Weights of a small transformer language model: 7378 steps.
MLP neurons of a small language model. Each row is named by its layer, matrix (gate and up: input weights) and neuron, and shows model dimensions 0-255. Each number is 128 + 32 x the weight over its row's rms, rounded and kept within 0 to 255. Numbers have three digits each. A neuron's up and down rows have the sign that makes its largest values positive.
Before each neuron's rows, "fires on" lists the tokens most often at its 100 highest values on Wikipedia text that the model never trained on.

fires on: " of", ","
L5.gate562:127095169076114110060096104142096111098101140174147133152119124192178189146139132170208133137186145085147105089097144121157138176094156144117105062126145136122157146072107138151100127162081093158095176128108096084100087168160090091176128077138095143144088084170062092148171187133083151082153079145099179134143191126163109080122166155125147065094122144082106128154088124129110104130164146146166157145170168072183089094170076101175145182101176053125190147091096135145150107131101136122106185144156175108137137119146148151087093068113136202146125118116150097111152107139163111165173134134104112073119143190108157148055127127095103188140132134086144106056177146143116074097113107135122122140079152151159142122110129192117156140168123166087088145101166180108173148158070062
L5.up562:159128149081088112122183131073138163137071149128121156065067099103182117096186164200161156176124104144136151169157108110145129131111104126160096111144098135087195080104151099088142192108099158105077185107111107115072156144175165115123124119107154106122122132092119172166146178137085115086152128105117119121118076110135122116071137091163190165122122102096093099130126156095125077134170099176148131135203095142152081099217112075117089115099129129121166109116186096132112138113118198056089162110090176077134122096128112157078125130090114133161172100167150142120194126125117144141169137157189130175103134127166108160085107091146121153169140134113163156099103184144204152121125115113133091185145123145198123080185170151080091202091087116062146134156173112139111155185139073

fires on: ",", " and", ";"
L5.gate897:113121133094144144125111132174111092151110138148126124112166126171089115161159190162101138169118105068164194126154150074087081156187148102120096216173130111116112141112140115157107101217128197134104138102088131163131101140091123153149071124144182062136142132159127122121179159098121144077136124102184088114121091178124136144146118099122145109168115132183092126143213197094127046136168130152128113125101074162163116124124138141094142110178159117144114118046153112067097048122124118113044133176104067106144143131120155121095149171114135132103168166163112163141146093150129131108065169119071126234116158110166138126116120172127141149136164123136088130112145186086189127116125077125107127165121105088106210113159137086123144125145165131105063148098154148169139116127153138
L5.up897:134101138111153106134147110132106105139113104161110112122104120116109128091104135093101117119161091136107120094152124106166193099122193105098140064147127065145103150114156144210162137108089146131146130129166123091090130113150150156087123109122141114147156111096079108152096144128122127121107211107130108107140147118096198107145176079155167050136107150109127159118085138161087208146104108141109186182103144101119083180172154124121128111109141103162145165142176113110092164092148157154136143166107137082078131119128144053091138110099082137107115092037214175148118119157164134102141125100121174073192143106152086134120141113116101127086148096119175137129114149118128055053170105110123122201173130171111145185156097160080155166155103125137197116151158131166074097125116115

fires on: "9"
L2.gate46:133189155074171130123151140168096139143133092106146131138114117113140078128169096127111093105089112144135164111135108124110153156135129099125094118176132131110145159142080145148101168105121139139131077142075150110137131120158112080057141078175118131143128101100162169133134128175096127062125136091130150139108141142081024169163153118140138139153184126086135106088179165066174157164133157092086121205123156161102146114157144125122103116133175111128120138150146126066176123103072075150178177185145141113114226051107107132120118112139177142140131191122197070129109164064125151140153164128132162161094141148127142120101128211090106112109138061118079094107067106116143145125234098110125138136081173175103154114113180177094141157175094087049214129159164180103152133162147185
L2.up46:142125126154131134167104126177224127130049119129148110147137162042111137175131098108135095152167108142162175079087098072146100097086213159120139083083120103128138169113129155107166137120146143119095150122091146117117079123179163116132099148128152129089140125124182129141133137123130122167173133058132152088081163150106130150207108128139132163166172144049199136137168075069155128122128134147103166107077116113112154124109161088108131186183151122118100112080098178067124110102097153181091177178127140140152075136113099094112087098140185109131076120125162135087128128160199066090111127146082111105094177108128136154126119129124177060138118098103126109145110146112112102153105155121130188163043138092115085160111151111129134114152109040093131138100166144081159116127171167

fires on: " of", " to"
L2.gate919:122150163125134182084146141140146119085158123115187117177102185133157158154134077148194151159118083087133126141145131178088079120078108108132094102117127217093115141105163137094134157134119150128083165135128134102114158124106117147123133161150121083145178138115172190049124167129120115136122108168122161141148132093149175105101159138167129180152075121084123105078147121170084117105144138177122104103142071102152148140177126133138079116158142127129141124122172155164106161110103167140087170129117156113123123142118156093076169032114139153126100150099156118116124235151139131094154134115125098102137137180107115121154133130151135137125115067107172157054130140082096135089160150151140118193048152132153178206150170158151178129105077100120074117150135148119135135113109125
L2.up919:086143112075120061072109125143129147188193169175119118159094090133123130144114105064149106142168136097101121139127123106120129117098139064140144190165064117145207180065125132162127094233151127169144182051167134131143126063189115153099100149103109126109106168149136160100156144178209152128166112111102129165106047173133160130089111099185148154105145150097096120129149099110143117131165147173150106150111109127122048114147121129110166084144137100177136148166152168125095120151180154126139166127017128132108163138075104136119138097159150196123120086129155132129148079099126112107147152133098083112088127139103105114110091098129127158188172072126152131143121130092133101145118166185161144151127162149142150107134117224103109107109127135101142188200085130089135107071105078

fires on: "h", " into", " Ne", "e", "ae"
L2.gate1003:169160122143131155106147100071144115111137122138155161168168125112145166132086183116166098160159201116120107201136112111157119142139123141137074097119087064138168149129164121163114095101073118154143167108107129126130129117120106132100157109157115092099135099137147176087120171145147149145133098123172232145136156120107077172144132114098157147113082127108126145134099134147132154127139111100151166113192132164156100165108048143159142164093102135110080147146110143106154137134198080145099133138194107151063085124086170103161094130155108110139134119168211084163046067183120127146134110078112110084149162104155108138186083072097138162206168085176114100117136099084145146108123134159142121154129095129113102147123090192065087184117140139119115179108096115168122122119157108
L2.up1003:123178120090090146157144112144135081093123115132123158151134137106145150117099101110114088109110128152106126159142143127138117121069153129124083124162196187130120055132107152206076103104107100127144183142119171116145151123127136064042157127137055116099149195138129178068064161084103136139103124153139165125133185140112125153098177124113156135157051154178139148092103166134158134108222150144131170099158150154120085129120134149171124100123143135071133109223132200127060148164160116097140144142152133144100162096152187053131125103153119150136099123120173138163052127144142160147102088122123136061133132115128136117118137098093140125157117129143067105166133089111192147124199058076140118170136146151115156132088120070129122157113162094110141163125117151172121101116110128

fires on: "é", "ing", "ian", "in", "its"
L2.gate941:179097124203153144130160144168157054097100118141126142116147113135049147139138141140128132120084132133156139129099088135125084104163126166173083147192110103166091101149108132164135117104137085101095109123097113142130128121146127120138127098084165114162139094138151150107149181097155096154085187072094117189112085127146177169090128098205158109123120072122062184151167130088132130118170154151154107117155112096121151105095119181163116097141148118115143147166127090174212107104134108131182117162114089151109163104163109089129072100130097128147103092105130095091138103073067146087121132128130142124159158095077214124147129155153134140141163130126118134112168105140120139129091173140112109156124107176118190136112197197076092181168146089171094108143099126126125104112116059
L2.up941:174135166170040098094192165108213143117087157142155138135099098197142117109126090112182070130149169072134091138117165102104137141112069152112114120127123121132116052101157084155055145107074122138123112113037126122103080116181119131112179151141133089172109101132169131115150154107196150131092130175114158115100134167101135079137158187183112060112097107111118134102119174147145141145150126126146170132087107132152200154128051102149144072086100131105124136106179140173144165143125108111106175123128111174132161127155141163129141109177084102086084116138105151062152115097078106127082160155129086105129177128108083085108155088137113107106121074160141128130142100180135056126110164145086055098147093110135074186148128173145077150161166104141113083166177124173175182120141137

fires on: " in", ".", " of", " from"
L2.gate952:125110098166135110104117078122158152192167086133142135117140117135098177156115120124110091156106104067192154112077129150088157084186099169129120113153138156128179119173072173114074133170127065180120092160100134162177070090079132125137177165135166218192095128114090170126176111147154191203177105114131152166098107073118141120123147158155162089080160165164165123096138166171131122088096175116103116186153110143168093103116167107136107135174144227145172162118133135142123170160084121078124112168124090164152125084084120141093154114131130125106066111108141105113133169157131138168119131126162146087113137108135097116112133157151117066109135171105161141126191098079076128094094140130140110162122111159143083104113114135091113121129092137143071165097195121163110134151128145
L2.up952:160058069159130213067143157112131163110082211144080125187117152173179133107137104159052120091120172143086137102151136143158121089109163188115097160050150106131120154060144154067080150095127097159103135146165166171131087106040115074168100143126116145126080153102118113133067126115090148136121130136149146123127184090116142106065168149091132144158102128171116111175135136129042120163122106169120100166127103155135133112091176088114160121158119166125153112135151148121078139141144084131150110057119111184114129158165099189172111124159122142097077137119115118118097105135075130121121162144145146166149098079133138155158091123182115094163110204143171195133119142120070144084096173141120133181143096117128037132188084108135166134110080109129127108172162155111154147159132110

fires on: " a", ",", " of", " and", " its", " to"
L5.gate981:131154117098132092155153087111098129110149066126146154117086083127094181125090134113165124090112116154144132126168149146159148137123076119092129126128157171097163141174095079096087160149144138091137135121150126081138132140180156153141145164109126102175174127144164109118121181069171151101152182111144172117123127141129105111114173128124193122105116120132146171057129174130166120085108108092145160102138066156132059128122155123143118142174155154161108128080140147101153067167154120156141099111201170054159163156162075145083080091116142144148148112111092107147148113160092135150159067104085112113096132104070145140159149118127132171148112130139083144168110084139127132159091082147084114140151110193173186044149115137090159145172126055101177166138127135121172127186142079
L5.up981:182112106083125073155104109172109104131101137130095096118074104080153119141168155151119148149136117104094205119136163165125113102105139167121069120091096092147116112114157143102126189143119126189185091126100124037150151087135128158146164153055202113131095166101170137119153139138153080090141135071127095095144148186171135128148125187103151070120117176109143188111123142151078162100141105131145163155132150111095131112129139154113095136108161163091117134142147101100062083186138162100107145160106106110092151119169163121109172087140154082149107143169197155163172137170167150096144154050105121085127050073120070098115126123127091118100138170128157111189171122097158115120129101210159103135154119154086118155112161135126098131138132130082129103113138187116080133062115135

fires on: "m", "-m", " qu", " tem", " comm", " em"
L2.gate376:201151139093131157168175121096098078149173124225170166111152128119150112156145043102069097115117123125114119125147123102125107118118072127135139136132113071115156182076047162147102136132063167207105170097161109133117124116116116154135083136158141080152096089133136060137139134134124129131184104079126108156117094114155075136156127176147128134183238159061148106106126130071149113091130092097103135150148118172048177145078119127133124105188107099092172142100121128160137094177120078122067085107107120135141114163131158166070135107140110117131133088143107150156151199138100108071071155108175178138152146116166124086134086167166098137169141113103175099122118167144094195102067107145143112107163206094150129133146134066117125088108118146090164139091177098144125116090172159
L2.up376:132091160106117080189082051083163157077128093107132069106132064139163132194162097114104131119095169094148132099120086097180158128132170123189154097122159142046145101134120204135152097137107132066121141124175166153113047113067151130127093075156074174148135091104083132182110145188108123159140125081174094130104108095140138115068074118072104071154192159142160145138125105120126115131132106159102181087136111133090115134121140139081194172184178128150127181147101121168134163152086112076120098169161088134145083128104131117131119132182098114135142112205131162144080054179173070164083123103112158118155137173145106134102201143149135138089136202119124171102129129167148134129118124132139125138134159148147091145140146181104159136127144139073145134125148170155095143111105078

fires on: " a", " of", " A", " the"
L5.gate794:136127111099101121091148154171109123184076148142078132172172119137084124106092088129092139040146133165123062081085105073132127157184188164157161109132097141172139112095098163056077098142093146141163070070134158128094141160094161135135122177143093168171126128178119048121152116090087064128138141132133151140165120141146146116127169121168064170172111089118170171119117202132126194134164094110151127096181130162137159117121072150141128157155144200197183148071141134147124117127081115162108098189144111106116047122175182123133114106144146138127078169114087088132127132140195160160141071154140122190081129159159119120158116118093095088173070108176157141120100136158155135113104113151085158142068078120152151111100123152190040168135062110077148099139094101177128176116128131
L5.up794:151098119121168080132146089130155137149133110134097079114130158079147152184164164099078112114143129120112148142104135160101092091101161125134108146103191110149117138161146121130127061102187085143072122066097119134067158132092133097113160170118141132130178129177120105078135176128109102126086073134155122158143157147136134166099087179071194122212112162130131140110139109181079146163126105138112160157179069113101087068135151108190165144114150197120158101086084071112113155128099087135118136122107163189168143098149129166083142114122145178100113106105060125124165159103174106145083137160099071174074167127107227090110123154117171143114147135127184138162110098112129130115147174142156164167153160137127119049148069065148164140110032126155144183124192105065175101149125101

fires on: " that", " \"", ":"
L2.gate47:164176130096205181154127134137138101120105096128181157103112056044125086154128151152120202108120085125101109091131149129139128210154139066178159124094098143090096086162086112122085168135154076113154130126135158161133111139142102144151184126052114138118161137178157147125095139096116128170133088110136102178164171139138089119099136178111153136095093108102109103190141122109185157141129085057137075159134097121169155159107217195122124139132147135080147130136112161168147119148138140139154115144080124138140106106109155124067140063113187172137130163067129115155108075130121108121153167150144164104121109137118127139116126112126109161159165115103097159102205076134183164197157103102104079165198141142133197126111110082106074191115166139144098161124136115149076153153213128
L2.up47:190172088142096196162104128173155113138000108112140142116144102090121057085082122084202081125142074143132101151162127124141104172105134082056150136090085086118100145152119113124074128153098098098193161089092139127131160114125117156167114108117149136080158093093108165194108139140108096188136159126063150157163133144140125138052058091155128124145149104092132133153168063098122114109179107119103111091096192138116189128197148113126069144125125083118126097117128189066125131116119111047134161140123154148145106096141175116169118162119142113148149135121111166110141180158128111083134147144125145141164132072106142198090156120140110090160126083053150138140060160076104161104111103132143081110106089139182072131076127153157111084122154143129129123168099151147135109165120153

fires on: " to", " from", " To", " into", "e"
L2.gate562:132110142172097107102157147162118132158143152151130167120157110130163166128180097054138112116086098139115131184169183134079136160071163147135163075088195078101103114055161065181092114149143120098124141147110106094071156115061151134138115128186137116104132134135085163069124124136222172116125097115089140093151151099118104139159105089167106108144132115164180149068136139140090104115132121116157117097167151060104081078101175156158117160085156102189096152102109099124164101094147079111095121157144113094161057140137077144135079151150121151106097126134126139115101147121154102120099094137133096106135166080126105133142152125115107131193140134084136130130171116149124155130147187150181133160172127144149087170119110130123119164158119106140146212143158093152118177091143150
L2.up562:188104139161155139192139166104103146138108113168092129142082195097126134120120099189098121141123143118201073140212143139122101133097076099096146124089241120149113156079137105140115138134057090121112141130112169164084148095177131052136194118121099080119149163150140183159149110116112150154155111091106151129171131189126135119114132096168125085118127134132171080140138138144159146207152158104119070117116182113037143092123129107167116101067116057087122112155130107176123201121121138126098194120106102174122130126115141085075141079071125109158146113121108101127110163121187096133120087116083101132109184083159128149144124075124065110095180119116163127173165126135118083094123145125186122168155072087104147120191099117089188129193138130098080123130113166133101070082114145

fires on: " \"", "/", ":", ",", ":\n\n"
L5.gate664:119164155114092185109110081192182128122130081134168164172083089164101100138139173137123158126142110129118163146160087140130087147105090128121145117126092105094095058198158118097126119091153128141112144113130174118122133151148128107136170112095111116094159127123150115154108098086145105156146135141145118147115179066099130195101094139108150157166164138171089137160151127106102146121133113097110145130104110135119119168107129207095118061128157061118128110091183108127099140133097146138133062128095163100134144168131176131102136138093142144121117136059203091136177133113088132121136155166160150147149183116083159130125165078137130139136157094084125081148106147096118096072118077109159046166060101170182155116100208155106161131089083075123131162104063153157154120107105185
L5.up664:120103068107152196168134166109172105139128132096113175090099079070119139108107110153163130083100192159116127156125103133164098125089135108144147154146147151160162114142129121106095158131072070111131128077122096156083134124145131144144173146163108125069164187110153053188091127175119120175136139054112163131142143158119140154048145092137118086095117098119153152130145141104101112189193108072131165123128197115135117168136125181093162031101129166108124076129148185088146128086126106087084104090107142177184074096126154065125141126090196106119148216105113137113116105148157154110177157166157095144152093142092143149101121093085108126164093111099158164061129086116127118082127147125122201134102175102179142156113160119079175114094102132117148104146127094140169130165109105

fires on: " to", " and", " or"
L5.gate18:165130173146055141112159139148121162144115097127135093173111125165110157168196147199164123116119151135114150142128118117140168081099167101163116121147114136122124096080094189183050128143094160149169136128181125112145104181088137121134128171158225125100158124093158094129108101095192127109139058134132151119163146104095107118047133155115162165199178082138081190080134170121129057124120133138132080106126126097131117110172142097110115146109096141148153130142076087130126077154171206143165125153145139127121091122124121111095185080169131083144130150118072140137049130129147206115117103124116142129108212103145137128109097136123107165162100075122165157106133083111116153114197126116105144149119170191144153140120147111142123114166167124150064111169160206123122137157156144
L5.up18:105151137078136140147105185146143150101096126181118109134067094100145107104077176134141130167118153097125222094097159139108202117114113073160120128092063073132117129128128139160146133149122141119144144114177107118130140132128146124147131123149162129179112110174122161095087127149110139103101140128129148117168127127083149146089155179135153110217143106147117090128212180140100115121171145152118095145061123070117127055137164065108090119143146155096113096166146163136063134157191143122127110121064139188202161170128099046132131105144151116102108159129096130207145206060176147081098080048123060113101160165166145143120066170106127097142106190109143108086164116121223184157168117107107140176094132123121181140086135121117103058180130067106103116157180135163072146081121180

fires on: " that"
L2.gate786:174208182147129154116077075135080087131141104134188141137193088101157111116110101077132123120083065134101106132128164142111077115105114110141156097033101139140092099135132076139100131188133088200148099133167165156210065147094080164128145063103122177088152134133111130134194148091086137131160158179105129106140153139170074113122132147148086071129136126132110106135144109087178175103208154109083105052115156119134105158142171205140113174155132113123159079115110183156104104150109165084145145129074158168161098115070146179083131048091149171134134125082144191146081150120132109077105132171164128138150104101156127165157118147129075086119177124097098150152142114148092130121091107152141057147110117065167103151104183083159080102115114156149108139151117131134116143121134169
L2.up786:125183128152124162202101114177131133081110086140146144151144121123091101137087101108190117101087083105134149112074102085158069173145160150113176049140141152119125120145128138088096076178104104183120181126071134148187107168152097124188141127102128161109137121100127136175145130125098225086161212178083186142127158129155095153108155174156134124097121145126134193113170082179125179118139130064099091044068112166097175097153173169064124140167124116117131129098126147075151082166111116129134110129104112091132135146130178160073097094124132140208145200122178136126118113131159128162150128109133080122152170095110015140130119132130094166139138086159130126131152121203205128164131068140126128103112096154170159152072173165104112111102117145146165167122196133146144090188162068

fires on: " of", " into", " in", " through", " |"
L2.gate824:123105065154093156143170153158161143161123144131158129131197117107153155098086131154144181142092118117197077145114089069136169126092099202166143101148118162138145127124156133138133122085120158078128192093124119077101102102151118164136108141128133133132145142131192120129141157141150149143043061124098106121067106135119097111131117159103128172121100154113106131154104169128106108140133107154131117164154061136148069154084127142109135078190105157134124043123198118120153185141112109098107057094140127105116093112050160141158142118140150081030089145128156108114138177121105096124144096183127075151112150156164097104145182169132129141122135136136203106201152177107101152133141143091075103090120152094056156165129087114132104119050097114100133128118111113137114108077117142
L2.up824:100077133093102127121095135160158153145166124083079163093136127128110100149154173088137118053133146088106090099103105143153126129147150087148159106104193157145192106127109135114127081132142152081165067062114092149125121101126138168108079129059143131116105171139056111150165108094188113157112081132128132106136091175116071157065142090117213158116131094128143106037179106197127139097093126134089138161144099125156122054168096138048160141192182118222142119139147148103147117157090152098110178127113129093137114118094123142145157111137113166081057197145151089108074077080176095139146144146187135140118128180121081083078163147102056125144083110152144163128141125151148174131127098124100103131106142074077153114181138094152201157100098161174080125079143104111153039123137103

fires on: " to", " for", " as", " in", " of"
L2.gate676:133089161156090137106152098076093148123154109149138108129107094142133138103109139154114152142121118129163135176125118070166100157145146143142214148093152114139128128167121172130103153097120221109094122140109143088091126127144129126131171183166075112088145079096146129103082123118194147117118144079152123177162170097199133125173133173077126145114119126152108113104126195090148094148084175121144164129085106133075099112129124082187105160048118134119103148133124121117139075104131116125070115100172123109143119133086140068118168103147071163189142161138144186146115152110210175161153142107077130085121135144133058111164172112159155156137112063129205129122099157097178064131090131081041129134115119133056135143148111112141138099136094109169134124108129107079101188135129090
L2.up676:141072157135088160074180167057062138132152128096137108132170144145113101142088135135056138131139084141137072145133148131081181090141175096111112138136104174172140139152096173132111205115155167112135160095171131107122101149136154158116121151133124118079120056142115142126141127153174135094122208158146131120051116126142185110047130118138126123070140127159089104091147162161124078116138098131165166165158114163138079079137132069132099147101205172097144186155134100165097152117136079167131148087131164156126123121040091125106141098159124154148132127216114108111041172062150174091097126122093124127107083097135093074145155100171171128081103108154111117135125130119135137121102141109104206138094115115073113098143129090112135149070146135134130134166136121045078111153110145

fires on: ",", " is", " was", "),"
L5.gate797:140108176061119126122103075158164163120072131119124132106080149128158117161131142099164161181153183139157123070127095108147109085142149119097153179134116148138124124114125092083068086109118153106165155117151101087128113133089177121120156086187167171124129051168119115096123143120128106165117140150138073121135191183165140088066136138074115105166122144107100103128100183119108064121133175118156115144122071057121089153128064128130102064128126156135129111096137107098099113213157138128146133144130126125107109112122071077120123118138117138108115223135119133136115143156150164131136129157111102150112133129122152147119149071162148135146088112133087136128183113112153139160104088094114141129140091060162179167127098161147116102155161103163133213075064118158165080136151124
L5.up797:169115143125125138117100111138156123106089111173044160116172114138092106134099141178119160199109114145092152131099168117125081084141126084163123113150145085161133160099092126146173091089125147118182137169139116112094159144120101128166108120132109115120178111140166134102098115098104080113132109139083155137113146119098115041103113102095177122144128131105091130073067199173105135161183137148086174098159156132099127118103138070071142094134123128184149099128081142083066151138126124117122066167148032142109092108188069131120099084100134165118077101181120088171133107130112208169155158125068159163168187058106110134113086145157092104158099055128136190102146147123139124154102151120120125122136161174118232133113142124121053070083158105116151129094174153137172078072177123

fires on: "ed", "id", " led", " to", "it", "j"
L2.gate648:138158156081118127132123153170139108155104157169125120124119095123147131087121132146103140150112082121131128142130120164138080127141145163161128139150180108141051141147163134134129101098106104103086117054131173165184163132163077148024178094117157129110161124127121111129105177097079117119144129124133111111170052091119140114093110150143092164126113101124178118106077139086107121147148079151111127154131166172196126146177152131078164142126147105120044089156174212052197145111154180111174139161109154099086070130126130074136132128105125166110102119032113139153114074130148126106106127122142142000094132124115196106125138128102148173110128116164190165083153114154105159142179077224198074152103096097145103137116134134132143151102132159160071175118093139110141145090144160
L2.up648:095142137082128093080164145030129097145140150139132137082096093077142105114162116099088117137097143203175103125147156111079151140139133062105120093096151128157155163136053141083179096145134127065105174106152125090112073126159143102123131101127082114154155126124104095118136160128154144104155156162163093133121167125131086132142162133122134085059177042078117149109162080071104128128135133116121140127177118094150113151125115142157116116087086137120164112115098144150099158153159094097098178108076146131089156083120175117095103146147129129105131154132103149188109127137090150097233178194148149078110133183108107077100092072141116117154143076143103081156171133128132118102089127126147186115152095138129197147109104164127112145077110125148199203114131106167117100127095159

fires on: " of", " to", " after", " from", " Notes"
L2.gate2:097159093109155127120180096101145133116166089166156127159147111120127083127187144156128110106064144148104107189068136188116126139147137175171124089101145222112125152179156140162118127083082104153073162131123174095134101175098139081134146168109167157145149135091126151091107120108076148149198196201175140139124091078179099162146121161175133168138093160107129133106130135165144139127157168092160174110141135170166091134110081106150067106070158216140138132131181085140113155121114085170109145086130101120113103152084151142083090113124174145124113145125135138197084129121098164127189153095157199101184139142114068124103120154100094133065134125164092147130158098133079050108138113107098113194156170099142100159158060140146119127142057116095116075111143119188149055159161095
L2.up2:135113091211089157090177126153127132103159078181059090093112111146115073184134184110136105099111118174124122130085111079167092141139117141112092107102169178150151137120163124138117144111109158189087146077171166148168097101138098145130129098139124151088149121121087154063120092125120175112131144168150159158122142149089168091126171164172116125130121105193094073118162146110085124122135137156114188146129134133201129147086066077131086145123138103164104133113139139168117131111113126174085158119142125181120124070130148159115129134174103159179119130090082118154101117079133070172105174071186165103112145143145124113088120125138052123176123103145077125146106159153144112139114155049123200125063178094095127115148096092133116102077155120131157147171099115086147129135069120

fires on: " of", " to"
L2.gate209:118157160144117103102111092096029150147108098128101132121113124106139119126078072096153106087085139106136161094175154114190145139193107092112141124106185159150104147128063206189129164124086203112208137106113146097178114157123081102081130143086110085068116095081105108101075157137125165097089126096112091143122111088136110112091118164128169143119140179187096084103128182160132123154107135142138177127128193130125082161121085130123069155118106180086148113238169052150102081125074056128114124129157138110165199183087155101115126109093109177140115157120177068163130135136111136139159133090146148101108150081132133098166135107121146096148120118111133085155128134086090167151094153089176102075122134151104083127149132113150165121095042144103141082097101134101164109111126072
L2.up209:099086058149128085132124120117179143139140120083119065073129085135144151106187128147130149137162159164116102124080114157146120117095106121109105163087138134123129086143130128126106080121161143160126105094147191140141174145103179135164119091147164125125191163139135115108127110099131110122172146112176151039115134110160132118150189121179114038120096130132176136169087162135137157067111122105144125119143133092162114114132066121160172148114126095141163167120080146154152105175091156106072112132106142147120107125158056123112142146087073125206159077130110175103163134148162126166120076093034184100101091123178180094110088163134079125129173141098092116173088120155183149117126218124165122141126128144083125177133146108134116156102113161148128129158074132110053079176162139

fires on: " ", "9", "1"
L5.gate341:159167119132163135095100110170054118088071114139164133188110111087149124142166182148138058147101116137110110170130129123170111124097139071124192159165118155063184132137133127126104142120102159183138133091091115113107038180150128185078114143132179079162142073102057114153078121118087104154127167155108092119116093144098059154107167155070099146203155125105127135094157137073131088142119126172121158108185098147144150160101103057156133139155111124152132063140167187105165119070144092124117055089162158128124146170092157163136054145161127130192146146141161077161101163101135228193132084121094171119137168132154123111125083174148103147102125109139144105106096143175144167140149130117075159148094113118102106144101091162089104075173140116113121127144110125133204157110103113
L5.up341:227101064149152156110139162147160098049074147094162099089129114083177141152120193078157087165140090171162113110133111146145120127125128091119160111152130146088143137119106093106139123137155097144112142158123117103082092142114153119105092088192106082130142083123133120175032122124132134155110126116107159095135101164095099099105131143167150174182222154089092151107161058084104098186143086168108110087132146123169113112146107103203105175178136115100105106138124198065099176112128149096155131123142107110120175129168133151150092111098144079171161198143151152152162151090140150125151139139108202124155116151112111115087132161152140119094120121120094149126056104118132175129118113093097174125121139102076140141065119140135134198195093096096178100080142149134135149133132116

fires on: " to", " into", " from"
L2.gate94:139091149161152144095123062098131117123104194141167160095141127127137151069123127119108156123169161146127107158123153092166163081107165120124098133119144139138049098133116124182127181111139125083143154113193163107100123077128114149135107025176160135117150148087092173132180125143158182128200170136179142175168175101088111137094162087086134120149152132135107172133127151117152097152107142174165110119098089117092145098134104116119135186085181096130207052189112130152136118155103132112113145109101116097102102179106083166083155133141106123131166112142105106115098113081170180113128165092166107151164127117124160116153065119086158073135149073152104159152146109062146114084151146174108070121113131158114140066173127137117077171100119111084096155106134181068097138085150122
L2.up94:171071157127116164084146076134135106135129119173135132129106090130095106166097079112145133156124131134151126142121150202125131079103125127165181127098166094123115161102103090153079092119107095133098177087107059147098159142121139075135096106177114126146148131143070182059140186163202142149164145180132174158134093135116111099066159108148167099102176176144107148058161129119186095133127100147196149109064104112127113055102114157143107132106193115102117095142128125143107124126081182176156158104094101112065159124141142160086161118168152126123097096115121159138152106115170202085109086141122160178109167167133153084114079117142052127166199171164103095111118055048146123074182146183096149152072140131151165088153105121084083112096142091157120178130152166126084169125125087

fires on: " the", " a", " his", "'s", " an"
L5.gate616:109144100139079132100163123168171133106109121073122167126175106106130100152081102124170120126139073196116123135170138160171118109132129095113114139245059156181074103099052172101143133162140141151148102098099097094112103158139175142124162149093082140094079058105133152106158212110123101129092089179184093183123144105133118058040141169141119143153131141132116113124117164095106140150150092092135128119151132128125126093111120129120127178130137126157185084104080161128074113141119107104108183137184104129146078112144129105101059120152118125087187150079122155128140118160166148140138133140126102141129091118133078210089166166137129102112144138143135130160106112179180142181098139104118109121085081153156155129101122135155133125119087129127143182164143166162210157135111198
L5.up616:144157121142157169149127165094126108088149160165110141069218166130138134073087183094090186133107124103099121127109140067138090069149141151123129122165087154173107129132132138148129151105115136106144164130047127103141077089129192149126128103110125103094146040143155099104093109122153085154106119128163090159060176166119134094121148093134109151156134152138142076136161136144162184104110108095142120125162122064136111101154111138139125112159111134110190082075115093138090167100129151106116153151143153155096100056149044088186113110178160157128137140118128162099103114102124148138121098147156143101091134108106176109091160136116092168131057091139131117125141166142177169149147129143112121155127120167164109175154138125123166141170046089151112163146204167130180042120172120

fires on: "em", " tem", " Em", " em", " Tem", "ad"
L2.gate1015:138132116100163103173100073160130126114139102154143148129149139102141121162172187135131149125098075156130120108128167133117152120096133104141092101221143135138103122087109163159082149149120146125124185146166048144149092112183161128064149111170117148179100108108116177100104168140156105170128160106122168148088121083141127100144095111124064127122183105129205104140120114061169123109159113130117148150104153161124091159099118184113150161097135131114069088101081143125154200101097147136096127133124132044119115166124121074157151117061149199113137091162168186134073080170104120134122149120144115103072162124126140135055188122102117160128146109080111115125132122100094162133188136089099116070141213109120122136138126105149122124123096119091165062116130085163064199125155090
L2.up1015:146123097131082163146139088136137141098175127174111097071089125090165132144202171187121152143125125169136115116165119160150131154147127156151102100192161083177114185109101185148162130190128121112123167145196152181118123074099151109113112098107105150114161105152096158157159128132119108155145132103173137099109076118151127090113099135162130127086171116135101117122130099060122130139136098090137115152166144165102144163105112103106127138114117141152060085120140106095144180124172141163084110154190139110134096125124177085172090167137158108138119147241185177160070113156130143055086126139105157107126128081135114125188095097102149168134119122112141117166117126125111182157109117126116082123161115061112082105071068050095110098092175176084096085105122074149110189093127117